Weights of a small GPT-style language model, trained from scratch on English Wikipedia.
Architecture: LayerNorm before each block, tied embeddings.
MLP neurons of a small language model. Each row is named by its layer, matrix (up: input weights; down: output weights) and neuron, and shows model dimensions 128-223. Each number is 128 + 32 x the weight over its row's rms, rounded and kept within 0 to 255.
After each neuron's rows is what it responds to, as a language model described it from the Wikipedia text at the highest values.

L10.up418 [108 183 110 156 116 135 123 125 124 134 102  98  61 123 166 148  96 150 152 117 143 132 117 172  75 131 171 106 145 142  52  66 128 140 107 160 136 152 175 227 141 141  72 112 138 142  91 187 143 194 149 152 116 171 158 137 151 144 144 116 138 174 113 151 152 147 122 138 204  86 174 132 100 126 208  82  90  58 129 194 130 135 117 128 100 142 169  79  99 160 140 135 131 142 153 173]
L10.down418 [100  46  90  86 131 164 135  80 166 150  72 115  79 158 119 137 166 140 140 104 106 141 123 141 145 129 124 150 168 152 146 101 140  64  75 162 141  87 144 167 164   0 116 149 205 152  94 128 104 128 118 123 125 167 172 128 136 120 111 106 128 119  92 126  98 150 168 144 120 101 195 179  96 177 142  82 163 152 114 120 138 161 150 135 107 190 136 204 113 138 126 128 139  76 211 118]
Description: Coordinating conjunctions and additive words. Fires on and, also, or, but mid-sentence linking a second item or clause, e.g. metal and enamel, has also, but also.

L10.up272 [126 135  50 152 145 112  99 196  90 201 189 160 123 165 146 126 126 141 131 129  99 122 109 102 108 132 169 146  92 192 193 106 146 162 147  74 102 136 137 113 135 143  99 136 117 164 159 120 139 158 139  96 140 122 124 102 139 142 113 191  83  83 157 162  94 183 187 159 142 128  96 116  89 166 194  93 115 127  94 129 141 157 162 115  81 166 162  56 136  90 177 110 112 202 149 183]
L10.down272 [115 130 113 108 118 160 116 162 143  93  96 140 111 105  95 127  87 113 125 107 140 160 116 126 201 119  79 120  72 167 107 103 188 132 118 138 139 142 102  70 152  53 182 140 127 130 172 135 161 137 157 102 132 146 112 157 178 164 119 174 133  51 139 156 155 166 133 160 198  53  69 146 109 132 179 111  81  81 128 101 156 160 123 104  95 148 156 159 188 138 162 120 151 122 106 122]
Description: Word-initial single-letter fragments. Single letters split off as the first piece of a longer word, often capitals after hyphens, line starts, or headings, e.g. Saint-G(audens), F(lame), F(lora).

L2.up388 [ 92 128 106 115 102  95 107 144 137 159 190 160  94 163 150 113 121 161 144 125  86 148 149 163 134 163 187  99  81  88 124 105 160 100  95 175  77 107 107 134  78 164 126 190 108  96 142 115 131 189 159  83 115  72 147 160  82  89 138 144 129 168  98 102  81 148 148 164 166  95 134 162 181 212 121 121 143 121  75 132 107 135  85  82 137 121 178 135  85 218 135 161  93 104  86 148]
L2.down388 [145 155  98 135 125 129 145 116 134  98 136 137  49  81 206 146  86 176 184  61  56  83 109 142 128 167 190 131 118 143  98  87 138 106 115 143 138 126  96 129  87 162 112 155 159 143 107 133 137 168 136  86 154 105 168 114 146  90 123 105 145 148 108 107 142 142 189 108 179 123 103 120 120 132 167 100 175 143  65 136 134 188 117  56  98 100 151 104 149 181 187 148 117 112 104 150]
Description: Word-completing subword pieces. Fires on the final or middle subword piece that finishes a word already begun, such as Bucking-ham, conso-les, Poli-ce, Ire-land, vehi-cle, Mari-time.

L2.up241 [103 186 163 149 107 154 148  80 108 181 200 118 141  90 134  46 116 117 229 125  45  90 160 130 167 150 181 117  76 140 140 105 134 116 113 120 165 139 166 163  82 151 109 133 112 103 156 114 160 111 179  99 180 104 157 191  63 111 146 165 119 161 165 148 115 130 168 156 121 180  79 148 177 106 105 149 123 162 134 125 105 114 106  87 128 135 118 162  87 120 106  97  91 169  89  97]
L2.down241 [136 191 125 126 146 176 114 111  97 129 177 147 170  86 191  98  97 163  86 171 117 115 118 106 163 150  96 109  84 175  94 137 111  86 139 123 132 106  99 117 164 196 112 128 132 117 145 134 204  95  96 156  92  78 192 117 127 118  70 194 102  63 214  65 150 160 146 138 163 184 114 147 151 112 143 128 121  85 103 155 112 119 122 118  84 137 144 195 105 100  89 116 102 146 155 149]
Description: Year century prefix. Leading two-digit token of a year or date (15–19), as in 18 of 1825 or 19 of 1942, often after in/r./table pipes.

L4.up113 [105 112  81 124 144 144  47  46 123 133 195 112  76 117 146 146 121 101 168 174 140  61 132 173 141 154 108 132 100 161 110 152 109 148 110 132 139 135  85 163 148 153 151 148 105 115 141 119 106 138 136  60 134  30 115  86 180 116 183 179 140 151 144 134 138 143 104 165 106 102  78 127 100 102 125 124 103 140  72 152 135 165 107  83 131  68 202 119 140 146 140 175  91 121 112 150]
L4.down113 [113 109 124  86  86 112 113 102 103 110 118  53  88 119 164 179 177 141  98 137 123 140 105 111  70 185 176 134  43  96 119 141 107 200 168 194 141 130  96  75 130 157 140 139 117 123 109  89  77 114 198 136 164 150 106 119 112 150 132 146 156  70 114 128 106 135 176 112  67 160 103 111 142  94 101 135 145 112  89 116  92 144 131 158  54 132  63  96 113 127 123  93 106 187 148 119]
Description: Mid-word "c" fragments. Short word-piece fragments, mostly a lone "c", inside words split after a prefix, as in su|c|ceeded, de|c|ades, a|c|res, a|mm|unition.

L2.up202 [115 166  93 110  58 130 123  61 136 157 144 176 139 142 100 160 160 127 131 144  82 110 150 108 171 172 111 121 141 111 103 122 100 117 160 101  83 118 146  98 123 132 120 220 135 139 164 113 137 132  61  76  99 112 150 169 137  99  94 140 111 177 109  53 139 113 115 160 124  89 100 134 163 149 155 152 133 108 123 124 116 159 133  66 116 173 145 121 182 161 136 117  95 198 134 127]
L2.down202 [117 131 175 123 165 155 183 123  92 135 154 129 156  99 153 103 138 175  93 118 158  96 135 132 183  85 151 128 137 115 136 153 137 157 129 128 106 136 110  70 195 182 144 132 136 101 123 128 145 117 146 148 100 140 116 112 141 122 124 160 114 139 106 123  82 108  51 162 102 102 122  90  78 215 144 128 180 101  83 106 122 158 161 137 117 147 108 132 126 125 168 138 150 146 118 131]
Description: Linking words before complements. Short function words that introduce a predicate or complement, mostly as (known as, as little as), become/became, is and out, in descriptive prose.

L10.up64 [119 152 134 164 120 175 123  98 123 137 113 108  90 144 131  69 108 175 114 136 148 102  76 151 136 189 179 122  94 134 107 156  84 169 123 128 111 204 156 151  58 144 102 143 141 142 108 152 118 129  77 164 147 165 155 126 137  53 147 122 168 124 165 168 125 128 167 202 130 147 126 154 158 182 186 121 214 108 133 142  72 102 169 149 112 144 127 124 136 109 131  87 120 146 110 146]
L10.down64 [118  99 111 114 129 127  79  83 125 122  83 101  93 140 139 154 168 163  73 106  85 120 136 105 132 133 181 104 145 155 159 111 129 116 149 207 128  99  98 168 178  22 112 168 118 177  90 117  90  75  82  97 107 130 111 129 160 112  80  79 121  99 119 119 125 114 125 146 137  91  77  60 187 170 124 113  59 179 155 145 165 141  88 134 119 191 120  96 102 149 168 135 141 111 104 117]
Description: Verb-expecting slot after subjects. Relative pronouns (who, which, that) and auxiliaries (has, have, would) right after a noun phrase, where a verb should follow, e.g. "a Brazilian footballer who plays", "OMP has supported".

L10.up135 [150 139 113 122 149 139 142 134 183  92 161 142  83 161 160 134 103 143 126 121  91 159  61 116 150 106 119 119 147 149 107 154 122 125 117  99 137 135  91 148 148 148 153 165  94 128 154  99 149 107 127 102  49 101 120  89 111 197 100 124  96 186  93 164 155 163 109 132  87 142 101 121 124 161 111 107 132 139 155  78 166 119 147 145 129  78 112 119  56 116 197  96  87 153 155 129]
L10.down135 [139 122 122 130 147  48 147 126 106  81 134  88 129  69  95 122 123 151 153 102 125 108 141 156 174 130 156 118 169  39 116 121 177 160 209 138 149 129 185  92 145 143 166  89  95 147 124 168  89 177 139 135 172 136 134  71 184 126 117  69  90 168 105 168 138  75 108 128  90 102 110 133  79 142 134 141 100  82 102 142 155  93 118  85 196 115 100 127 102 111 103 160 129 147 179 121]
Description: Word-start fragment tokens. Opening pieces of words split into several tokens, often looking like short words: po-(litics, et, ssible), As-(ian, sembly), a-(ccession, pology).

L4.up433 [109 182  83 139 154 108 185 100 116 149 100 160 101 131 131 192 150 119 119 104 118  79 113 174 127 133 179 130 160 145 142  86 104 142  84  99 153 177  89 128 100 137  65 121 109 174  80 113 130 134 154 185 133 136 142 148 127  94 108  87 151 120 139 170 157 199 194 133 166  63  97  86 105 201 177 146 123  97 111 165  48  68 160 116 138 157  99  94 123 152 173 141  70 156 118 163]
L4.down433 [129 126 147 172 107 129 177 133 130 118 113 123 156  98 120  48 142 118 159 132 141 152 187 132 155 114 123 132 138 145 158 114  59 113 140  77 139 144 186 127 157 167 185 124 133 140 144 144 136 159 164  70 121 158 143  87 123 114 105 100  56 114 102 138 104 142 162 103  94  68 156 153 130 138 141 160 142 120 155 163 123 106 173  83 124 230 141  96 106 109  51 106  89 140 105  98]
Description: Adverb and verb suffixes. Word-final suffixes -ly, -ally and -ed on adverbs and verbs, plus words like also, not and only inside verb phrases, e.g. particularly, formerly, joined.

L4.up400 [129 116 154 137  53 169 103 103 104 129  67 170  98 130 160 158 128 119 123 122 123 128 132 150 147 110 104 126 112 144  99 115  84 113 157 166 175  76 106 171  84 124 149  99 115 144 118 115 107  92 136 148  60 135 159 106  76 150 132 141 143 151  78 109  73 166 135 178 135 164 111 184 168 169 135 105 167  84 142 127 123  56 163  93 119  72 188 177  49 148 161 140 101 103  81 117]
L4.down400 [ 80 170 142 137 131  23 127 142 123 166 139  95 106 132 131 160 108 167 148 129 125 110 175  61 156  74 148 136 132 167 126 160 125 102 126 162 137 136 103 119 178 165 129 112 153 195  72  96 106  92 110 119 121 129 185 110 139 183  79 188 138 144 160 104 104  53 153 176  98 130 154 118 131 138 136 139 159 159 102  94  81 120 140 163 118 119  99 130 134 144 112 141 144 136 124 171]
Description: Name-start fragments; pronoun it. Opening word pieces of capitalized proper names, often in tables and lists, such as El-brus, Ar-izona and Ra-mos, plus the pronoun it referring back to a thing.

L2.up1 [114  77  87 113 187 102  86 122 154 173 173 129 140 119 192  96 153 132 159  86 136 162 157 179 140 178 164 147 107 112 127 142 210 103 123  79  83  66  67 141  34 141 127 158 107 137 142 166 132 130 143 112 138  73 143 178  88 104 172 133 110 100 163  91 121 131  90 102  96 144 150 119 207 154 185 137  66 131 145 121 155 121 138 100 141  83 123 166 140 177  74 127 150  53  74 130]
L2.down1 [147 144 207 121  71  94 134 138 121 210 114  67 140 141  73 145 165  55 150 105 162 155 114 129  67 103 131 125 139 135  87 146 152 102 133 139 127 160  93 137 102 184 123 159 177 151 113 107 114 128 163 144  94 120 179 164 156 125 106 142 135 144 193 123 156 142 100  97  82 149 163 139  93  65 127 131 192 170  86 148  62 109  92 119 103 168  81 155  85 168 111  61 118 152 186  36]
Description: Table numbers and word fragments. Mid-sized numbers like 14, 15, 16 in table cells or semicolon lists such as football stats, plus mid-word fragments like c, r, iv.

L10.up253 [105 151 109 124 131 146  77 122 124 141 126 103 146 112 150 105  94  72  98 150 180  73 130 138 176 128 155 132  80 193 151 113 121 112  97 127 125 150 169 119 100 145 136 108  90  99 162 174 129 132 104  83 151  67 124 153 171 114 132 129 164 135 116 124 120 114 161  87 131 136 128 146 173 117  87 100 103  81 107 116  81 152 109  39 155 103 157  91 146 115 150  96  92 122 151 112]
L10.down253 [113 154 149  97 148 178 152 102 135 120 165 121 131 112 120 134 161 201 125  79  82 136 152 125  91 157  85 124 112 113 100 129  95 134  66 131 132 130  65 152 151 125 238 187  98 146  99  53 119 113 158 135  85 117 177 117 146 147 130 151 151 145 103  67 101 128 112  78  54 116 179 107 122 124 122 127 157 158 152 139 156 102 147 139 126 126 125 120  92 102 108 192 106 161 118 100]
Description: Mid-word fragment tokens. Middle word-piece fragments inside longer words split into several tokens, as in res-id-ence, intell-ig-ence, mo-dern and Fus-il-iers.

L10.up354 [111 105 140 194 167 114 164  71 151  73 123  90 132 182 108 121  96 130 147  76 119 128 125 193 127 109 142 109 114  78 140 138 165 111  88 121 155 142 109 148 119 164 137  97 170  99 102 165 145 119 148 171 128 130  98 145 128 144 129  92 139  83  79 111 111 177 157  42  75 102  98  68 167 130 184 123 161 117 150 187  78  76 106 101 174 116 100 138 168 152 119  71 103 107 107 105]
L10.down354 [108 128 159 151  99 170  68 136  96 125 126 107 103 171 175 136 118  78 102 141 104  88 103 126  99  92 109 194 115 110 181 121  99  79 120  79  92 150 128 133 140  85  61 152  93 165 109 164  95  71 122  75 139 101 113  82 118 127 108 171 130 131 141 201 138 110  77 156 171 168 160 161 110 143 156  82 181 125  97 119 194 112 143 158 100 152 116 102 128 105 156 115 103 160 142 113]
Description: Clause subject before verb. Tokens that open a clause and lead straight into its verb, such as relative which/that, subject It/it, or a space after who/he, plus scattered mid-word fragments in names (st-at-istics, Sh-im-izu).

L2.up373 [156  55 107 113 142  97 128 180  89 149 106 168  67 121 152  97 152 193 106 123 159 110 144 209 127 142 181 132 128 162 138 125  72  78 121 146 140  89 147 118 110 138 117 161  97 156 157 100  98 200  89 138 126  24 140 148 148  64 134 164  95 109  60 114 119 127  93 128 188 192 136 135 155 147 118 112 111 102 101 122 108 203 112  58  99 115 178 120 132 171 120 109 124 134  96 142]
L2.down373 [164 125 148 101 139 132 102 191 124 179 129 170  72 101 115 101 103  96 138 188  99  94 165 179 153  63 135 113 145 146 114 141  78 103 122 175 116  89  96 152 175 164 113 169 150 129 150  95 115 148 160 129 115  77 168 118 118 148  98 155 140 110 123  83 141 113 140  96 104 166 166 110 151 150 161 110 165  57 147 165 119 164 144 139  97 223 134 134 136 124 137 101 124 104 123 169]
Description: Mid-word subword fragments. Word-internal fragments in the middle of longer words, mostly in technical or scientific text, such as equ in equation/sequence, tic in magnetic/article/drastic, script in description.

L4.up450 [112 179 139  58 154 108 139 119  85 112 110 111  50 164 136 128 132 126 156  78 170 117 144 129 129 180 154 110 134 178  45 143 102 161  73  56  82 122  79 170 112 116  73 154 127 138 127 140 151 184 103 177  85 161 165 105  84  47  97 136 167 151 141  84 151 228  84 106 164 100 131 119 172 184 142 117 119 108 132 172 106 141  98 129 126 130 111 142 147 139 153 144 138 100 107 114]
L4.down450 [ 90  95 190 145 126 136  82 126 157 107 138 144 169 117 142 118 174 167 151 129 143 125 117 196 141 122 108 131 116 117 144 165 136 142  86  92 155  98 109 165 189 162 164 136 161 149 173 106 154 130 124 120 125 137 206 139 130  77  68 182 144 164 105 115 110 124 134 142 149 178 132 149 160 131 143 133  97 132 109 171 156 112  57 100 112 140 151 155 152  94 145 103 100  94 119 111]
Description: Clause-opening connectives. Connectives opening a new clause after a comma, such as while, but, and, who, where, plus the first token of a sentence or paragraph after a heading.

L2.up249 [104 200  81  98 123 110  66  82  93 108 135 214 131 132 130 159 118 124 144 152 149 131 119 156 120 123 139 120 117 140 179 116 206 109  51 142 141 125 172 150  91 142 117 132 102  96 128 128 214 106 130 131 133 100 157 150 150 151 107 167 145 164  68 171 123 123 134 174 162 112  99 154 148 163 140  68 106 128 100 135 154 117 155 108 184 152 156  43 176 114  97 137 142 139 109 126]
L2.down249 [163 121 172  87 125 113 127  90  66 223 145 124  88 114 121 125 120  79 150 127 158 100 140  65 122 134 167 133 145  94 201 100 196 138  95 147 151 122 145 175 116 193 131 151 145 141 120  99 137 111 168 145 166 108 138 120 119 126 168 157 132  82 101 173 180 117 132 149 176 121 108 108 170 157 119  88 114 139  99  95 108 135 176 109 101 143 120 114 154  99 125 134 127 134 123  75]
Description: Table and stats fragments. Short words and word pieces in tables, stats and census prose, e.g. High in headers, under before "the age of 18", der/low/ong/F pieces.

L4.up452 [147 103  97  76 148 163 120 119 185 120 130 125  98 142  89 152 157 148 161  89  53  74 118 163 155 152 151 107 151  93 123 119 147 107  94 124 121 140 101 112 127 128  78 152 146 130  90 110 184 159 101 149 130 118 115 140 141 112  88 108 171  80 107 132 132 135 126 132 128  99 156 118 186 151 119  57  88 121  49 156 132  95 151 146 130 117 125  92 115 174 107  94  91 175 113 142]
L4.down452 [155 114 187 131  92 171 112  85  67 160 128 115 178 140  91 127 123  64 146  81 177 126  78 118 131 119 137 132 169 134 176  59 121 166 144 150 163 117 144 141 190 136 180 139 174 105 122 129 146 172 189 124 166 109 133 108 100 117 118 157 173  97 115 116 103  70 154  43  66 104 167  87 140 140 127 144 164 106 161 127 146 141 122 122 121 147 132 119 129 118 118 113 110 149 151 150]
Description: Forms of "be". Forms of "be" (was, is, were, been, being) right after a subject noun phrase, often before a passive participle, e.g. "it was released", "were approved".

L4.up327 [104 143 142 134 127 101 132 192 125 138 115  95 161 163 134 119 190 125 178 163  95 183 127 140 123 137  84 160 119 130  88 140 189 113 137  79 121 130 119 137  73 122 138 204 112 118 139  76  88 177 147 128  97 130 135  97  91 107 150 133  87 110 113 124 135 151 206 163 174 123  92 138 142 130 109 109 111 172 167  81  87 142 173 121  74  70 168 137  90 113 162 119  63  71 129 143]
L4.down327 [149 130 130 111 138 164 114 150  81 139 126  96 140 113  71  95  75 253 155  94 166 139 136 121  84  67 109 129 114  94 157 161 176 124 176  81 113  81 128 151 186 124 134  96  85  93 154 104 104 117 114 139 123 162 147 186  88 146 153 150 119 140 187 179 112 112  70  83 125 131 168 105  21 208 114  93 171 119 137 158  82 114  89 139 117 151 125  97 149 157 144 139 102 160 131 121]
Description: Inside multi-word proper names. Tokens that continue a proper name already begun, e.g. compass parts (North-west, South-east), High in Calvert High, United States, Greater Buffalo, of in city of.

L2.up103 [ 69 177 150 128 156 121 130 148  35 126 121 135 161 122  97 115 147 130 129 126  80 131  98 113 127 137 114 140 134 155 115 172 125 133 137 123 138 158 156 140  96 141 113 121 104 184  78 134 169 122 181 177  93 150 150 117 153 145  84 100  78 174  85 149 177 199 126 140 145 116  91 140 136 181 130  95 135  61 177 186 159  71 162  90 133 191 129  77 120 173 142 128 142 137 111 181]
L2.down103 [149 117 173 181  97 108 100 135 210  88  89 101 124 125  64 158 108 150 120 174 116 176 174 119  79  84 114 130 184 141 127  95  93 141 119 143 115  80 165  66 171 182 146 150 148 180 154 163 151  99 124 153 149 137 138  77 126 151 102 147 156 134 127 126 141 120 163 146 126 133 135 119  89  91 159 120 129 114 188 138 132 138  95  73 161 165 117  93 104 103  61 139  84  47  94 136]
Description: Adverbs and verb auxiliaries. Adverbs, mostly the -ly/-ally suffix and words like also, now, later, plus auxiliaries such as was, has, in biographical and descriptive prose (e.g. also known, severely, currently).

L10.up337 [184 130 112 123 167 123 118  94 146  97 142  98 143 166 110 154 118  89  86 139 127  97 122 169  67 105 149 151 157 163 137 160 187 123  85 107 162 146 117 110 118 135 113 156 137 122 147 118 189 107 157 106 166 122 135 116  87 174 131 177 177 114  87 129 119 163 134 140 112  93  85  87 120  84 148  65 184 117  75 142  96 138 104 144 131 109 157 172  76 137 125  82 151  65  90 131]
L10.down337 [117  70 154 131 110 134 137 154 123 102 109 115 110  72 153 114 103 145 104  85 120 112 145 123 182 145 133  90 205 154 173 145 148 151 105 108  70 175 108 148 147  42  98 151  61 112  85 168  75 140 105 119 164 117 119 134 160 184 105 131  96 180 133  90 118 171 117  72 144 235 131 102 129 137 106 122  93 146 160 156 171  89 102 171 181 157 178 131 118 145 110 107 106 143 141 127]
Description: Word-completing subword pieces. Second or middle fragments that finish a common English word split into pieces, such as sh-ock, ro-ck, w-or-d, he-art, kin-d, with shock strongest.

L2.up51 [156 155  62 172  92 153 165 118 183 166 136 131  67 100 161  98 152 104 164  70 127 130 152 108 176 119 143 103 163 146 138 178 101 137 129 123 113 115 118 149 107 139 105 122 129 144 117 168 128 169 134 100 142 129 118  83  67 113 111 122  90 120 177  74 143 127  70  89 137 137 131 115 124 147 218 159  97  63 140 127 110 121  97 159 111  62 145  86 159 168 125  87 152 152  78 184]
L2.down51 [148 145 169 149  62 123 181 171 145 181  87 108 140  81 108 146  88 151 116 136 180 204  98  90  89 112 140 127  99 110  72 156 152 141 151 156 157 125  97 122 108 255 126  93 114 128 117 173 120 167 176 115 118 131 121 136  84 131 101 136 133 103 149 103 158  64 108 103 104 105 147 101 125 140  84  75 179 102 158 166 109 109 112 120  96  73 137 135 170 115 139  83 131  92 109  93]
Description: Clause pronouns and mid-word fragments. Two groups: subject-like function words starting a clause, such as it, what, which, as (said it wasn't); and mid-word fragments like st, int, ep (Mo-st, pa-int-ers, Al-ep-po).

L2.up302 [ 68 124 128 128 160 122 130  78  76 177 118 110 115 119 102 155 107 157 163 148 127 135 135 156  92 222 121 128 114 132 130 147 169 131  63  98 140  97 119 159 105 132  91  88 130 107 110 100 188  94 214  45  80 127 135 121 138 118 190 162 131 137 195 137  93 138 123 168 129 153 130 136 172 163 183  89  92 125 111 138 181  93 147  75 155 105 153 144 124 176 140  98 137 108 115 120]
L2.down302 [153 139 107  94 154 112  75 118 109 100 148 131 151  64  82 123  49 180 139  89 108 154 127 138 122 130 116 124 132 173 120 143 157 121 138 136  80  91  99  80  91 190 150 108 166 125 106 119  56  71 171 154 176 156 103 148 143  87  94 197 113  88 160 143 114 162  74 102 147 171 139 106 118 173 105 146 120 127 122 161 147 109 136 168 150 112 112 132  84 117  89  63 109 147 130 167]
Description: Relative who and table cells. Fires on the relative pronoun who after a noun ("footballer who plays", "authorities, who"), and on table-cell starts after a pipe: numbers, name pieces like G, She.

L4.up376 [ 91 120 111 105 117 115 115 119  99 139 126 150 178 114 204  82 154 127 104 142 182 106 127  69 128 189 218 110 129 130 141  99 140  92 113 138 109 148 189 128  29 131 129 119 125 113 187 146 146 220 127 191 118 117  93 211 141  97  75 180 135 105 142  91 115  99  99 107 177 149 121 116 153 142 105 133 169  86  97 165 122 140  93 149  92 137  78 170 189 118 127  51 121 122 114  75]
L4.down376 [109 122 127 150 187 143 124 135 194 111 165 129  76 142 104 137  84 179 125 114 122  85  79 124 106 124  82 125 166  95 133  92 140 125 182 128 155  77 114 143 125 138  88  42 157 146 133 104 145  98 145  91 121 175 141 124 156 109 132 149  98  79 136 122 111 135 100 132  91  88 137 146 148 116  91 131 153  81 155 156 139 136 126 158 117 107 121  82 133 140  89 134 145 102 102 199]
Description: Word-start fragment pieces. Early sub-word pieces of longer words that the next pieces must finish, such as tra in trajectory/traces, ent in entire/Gentileschi, or in Prior/Born, ver in Government.

L4.up330 [174 233 143 136 126 118 120 136 150  87 124 216 123 113 106 150 169 145 149  89 131  98 116 157 147 131 100 135 136 146 126 124 137 148 135  38 107 155  97 124 119 114 144 165 148 160  71  98 160 114 117 154 168 151 154  46 133 128 139  62 132 165 134 104 198 157 127 124 191 153  97 158 210 138 161 161 127 110 108  87  84 157 118  81 209 152 115  41 105 130 165 163  99 133 152 146]
L4.down330 [ 84  53 100 144 146 160 120 128  75 179  89 144 107 146 108 116 175 181 120 164 146 172 101 103 163 142  67 144 229  80 119 134 140 198 132 117 122 124  70 130 112 146 122 109 172 128  85 152  75 117 150 152  95 189 131 143 101 165 141 109 102  82 130 124 151 113 151  93  88 169  76 108 106 151  78 133  78 180 133 169 159 104 108 145  96 117 134 162 192 121 135 151 136  61 144 109]
Description: Name-final word pieces. Final word piece that completes a multi-piece proper name, usually a place, surname, team or university, especially -ton (Burlington, Northampton, Houston).

L2.up57 [146 106 109 140 159 114 118  57 144 109  99 136 129 159 163 117 145 141 124 131 123 187  48 113 120 139 146 111  85  95 158 165 142  88  81  99 163 101 106 168 121 150 143 101 131 113 143 232 182 124 165 116 102 129 142 122 144 133  78 166 116  85 114 114 140 139 117 146 169  47  93  92 151 146 159 130 127  84 100 148 129 107 156 129 140  95 134 147 111 154 124  75 105 176 127 156]
L2.down57 [153  58 171 129 108 126  86  65 127  99 112 123 120 135  70 151 125 112 105 152 174 140  91 138 102 137 115 130 112 133 110 118 123 135 127 141 118  76 160 130 155 162 103  96 126 171 143 150 189 150 193 189  72 139 139 179 117 131 116  99 123 150 118 153 139  97 172 130 130 127 159 164 118 102 124 132 177 147 142 107  89 111 110 159 121 106 149 122 120 153  87 166 152 203 139  78]
Description: Prepositions and word fragments. Function words with, by, which (goals scored by, career with, of which) and mid-word pieces like St-aff, creat-ive, Play-off, often in tables.

L4.up263 [140  83 106 137 149 177  94  85 114 145 113 105  85 151 170  75 143 181 164  87  93 188 158 174 127 182  95 126 101  66 163 150 119 108  98  71  90 127 129 160  90 135 166 162  97  98 174 142 141 175 148  81 113 120 156 114 154 144 138 152 122 111  99 125 114 168 103 248 106 148 173 126 194 175 127 106 105 136 129 144 162 125 121  76 149 117 119  95 141 148 103 113  91 156  81 163]
L4.down263 [102 145 169  98 146 113 134 140 133 102  81 132 213 155 104 155 162  94  91 109 114 143  78 140  71 109 154 138  88  85  63 127 133 158 156 158 182  96 136 136 161 142  59 160 127 112 135 147 146  90 100 115 130 114  89 120  82 179  79 154 158 154 123 130 130 173 116  82 112 173 101 143 126 145 164 146 100 136 104 151  99  93 140 110 153 155 130  73 164 133 117  68 127 161 190 145]
Description: Mid-word fragment tokens. Second short piece of a word split into fragments, often in names and table or infobox text (Occ-up-ation, A-u-riol, Cor-p-oration), plus occasional announced after a team or network name.